config.yaml
hidden_size: 384
num_attention_heads: 3
num_key_value_heads: 3
norm: "layernorm"
bias: "all"
extras: ["capped logits"]
init_std_o: 0.00519
init_std_down: 0.00519
learning_rate: 0.0151
batch_tokens: 131072
max_seq_len: 256
doc_mask: true
max_steps: 4860
MLP neurons of a small language model. Each row is named by its layer, matrix (down: output weights) and neuron, and shows model dimensions 112-207. Each number is 500 + 40 x the weight over its row's rms, rounded and kept within 0 to 999. Numbers have three digits each.
After each neuron's rows, "raises" lists the tokens whose logits its output raises most directly, leaving later layers aside.

L9.down1084:532502531474470480478474450496423464415527494558442543517484485462629446520494506533532516513504441489450501508511636508438481532501530562547470513572468506482512495381461455486513497405511471575491424555502505536443441511461492533467443550455543504470519464515468474503523592467475529465
raises: " could", " were", " are", " is", " would"

L7.down476:583494480423470509517477527486436471529532485563387469480455518468469532471505460455530452519498455493551525549512362473501445513479557507516581475518443495542515582493500536433496451505533513562452456487536565591466487532583415514490505546482556568526468529506465445458528541513474529480
raises: "ments", "ested", "ered", "aging", "ited"

L9.down239:493513519509499525572508466509548454460521459504508462544578520508513540504488563480565450505502464455397457469504441440529568448539529562499468580436480452515518452497575494456494440547455525464484510564442474434509476524528504517433495577487502475504486488535530532467490539469435461496
raises: "he", "hel", " basis", "ong", "let"

L4.down794:527616539485493437545597441545505448473515424555541546456536539546522440561526517518473439572510481475432424499545462541501467468481507438585517532543501477516503503474527456520520536435499472409459505486516483530462509494488483472483420511533498509426475538514532517484432523512489455494
raises: "ctions", "ctor", "cted", "istics", "ton"

L7.down13:511483515570493563445517504569511495436513498441486521543503483496565450471511477519559539493522404475497559457503516498430511473529462421505487542448466517497477511458561487534523595483470483514556465539602564488501557540497526514454445541420529478516556406523502506488545524538524501448
raises: " other", " previous", " older", " existing", " later,"

L9.down1206:497480555474585548589588514535517474569453530548484561607544526460516497437530480466486477534545499543535477488512431490572430473504612565541508559470532520445537511459435508526560538532495487508545468519436480474466530508536511422527515480539574436444507435588561494525434520470483502523
raises: "n,", "aged", "%", " met", "m."

L9.down978:467508497479533475509553486478592504603483432513514496460427466501550482480503473520520497492505483544515501576546477487506545473593483474425488495466514509440426525442475535516521487546559505508553484555537500486519573540511402504522520487485521481507520463497495591504508505480442504516
raises: ".", "m.", "s.", "C.", "t."

L7.down1133:496378538436474518516493455509521539517417500559480515463483535476540495477466547493481526545492498526490516533467497455471460467468449433539443503522597490526437485489409566464528536512462531464488543508479441540459512567495431490524453521477470559437514461510530581545513523436490579525
raises: " were", " include", " are", " have", " respectively"

L4.down1350:585513458433502487548493431594455449456520569479470534448516519490524472439526544472514516484468468486483450477434465549482494405476501520518507469479526532454565456473408445460546527514455470490553508533550535519529440471468457440564512483381476442445517513520544535482485492542497540512
raises: " including", " but", " although", " others", "\""

L9.down936:555533377469561477507552519451473470524427580522397548520533559526532543498468472492647511536467542542530504520556551447510559525521444536462508518542479450493547491501427482469474455571485548447550500516493538503519512521482446509535475388527539529508530544522451563482457496479458495501
raises: "red", "vement", "erson", "ri", "ric"

L9.down1342:517489481517494507491469430495403429548486494457467521567515510477525494539502472505497562467547412538503489538465448501486585485496413554468468462544488523545461491527416488530511438531516525436536506439554501467467521568470503521467491511530500495470466554480554507565479537466483480494
raises: "les", "le", "less", "les,", "ast"

L9.down1458:453512433530559561508512551528474533444583515444452548496501479531505530441490555520519546443570541563507560573508379502499517464512465476491563464461552544542575530509556461506410586460551424515439515500521516492552549546483485444469554479482452529500494458525481505426515486552505461422
raises: "land,", "ly,", " States.", "ly.", "land"

L9.down612:426533481462542500473473553500557447504530534495480518540512467518527461539526489487558566496480422472452522513484494460513575461534512494509518480466449465559485495490537499470458513483533560483508551566521459550476491479530539482556526487563510516570514513518581469462537509498554487612
raises: "er", "er:", "age", "eration", "ge"

L5.down17:587523503492436500517463532467512515458441518428519556533483510491560562488525543526592469477489530561500553524508548502491539566532457539498442518458500528424532466503574455472538468494499459512556497440462459458502524426605568432515523505511450472505518447499573470501444426461509467492
raises: "ures", "ories", "ives", "ively", "or"

L9.down210:510506571474518556460501540493453430461502514507496486561536510471538540537491481465490435517522520548477502459470469539510493469435588476536514522587518526539532500512540505512543557485469478524497535499512498524504505523509445516544480529473510494511518481548559519472529537496440471424
raises: "ric", "ual", "ification", "ific", "ify"

L5.down1384:492601517559527531489518526518522493531488556499508494521445488564479533458508451498505463539437425484504543511535461473475477529428562409455452552409474505523530492505488546513529506407444542447461454526488541455427518510392481459466601502484520507509550501550552498480538474536517485516
raises: "ously", "ble", " Succeeded", "ous", " \"a"

L5.down1055:488506569531537511401484445507538466380464497429550511512496468455449492532555482497500485575429564476468564587518506436534494506442519544445567491515510510492532533501481554527457458525459477465494515460496489486516510467467423505595463506431498449511518505495512548508501383450481537423
raises: "red", "airs", "rew", "ks", "cles"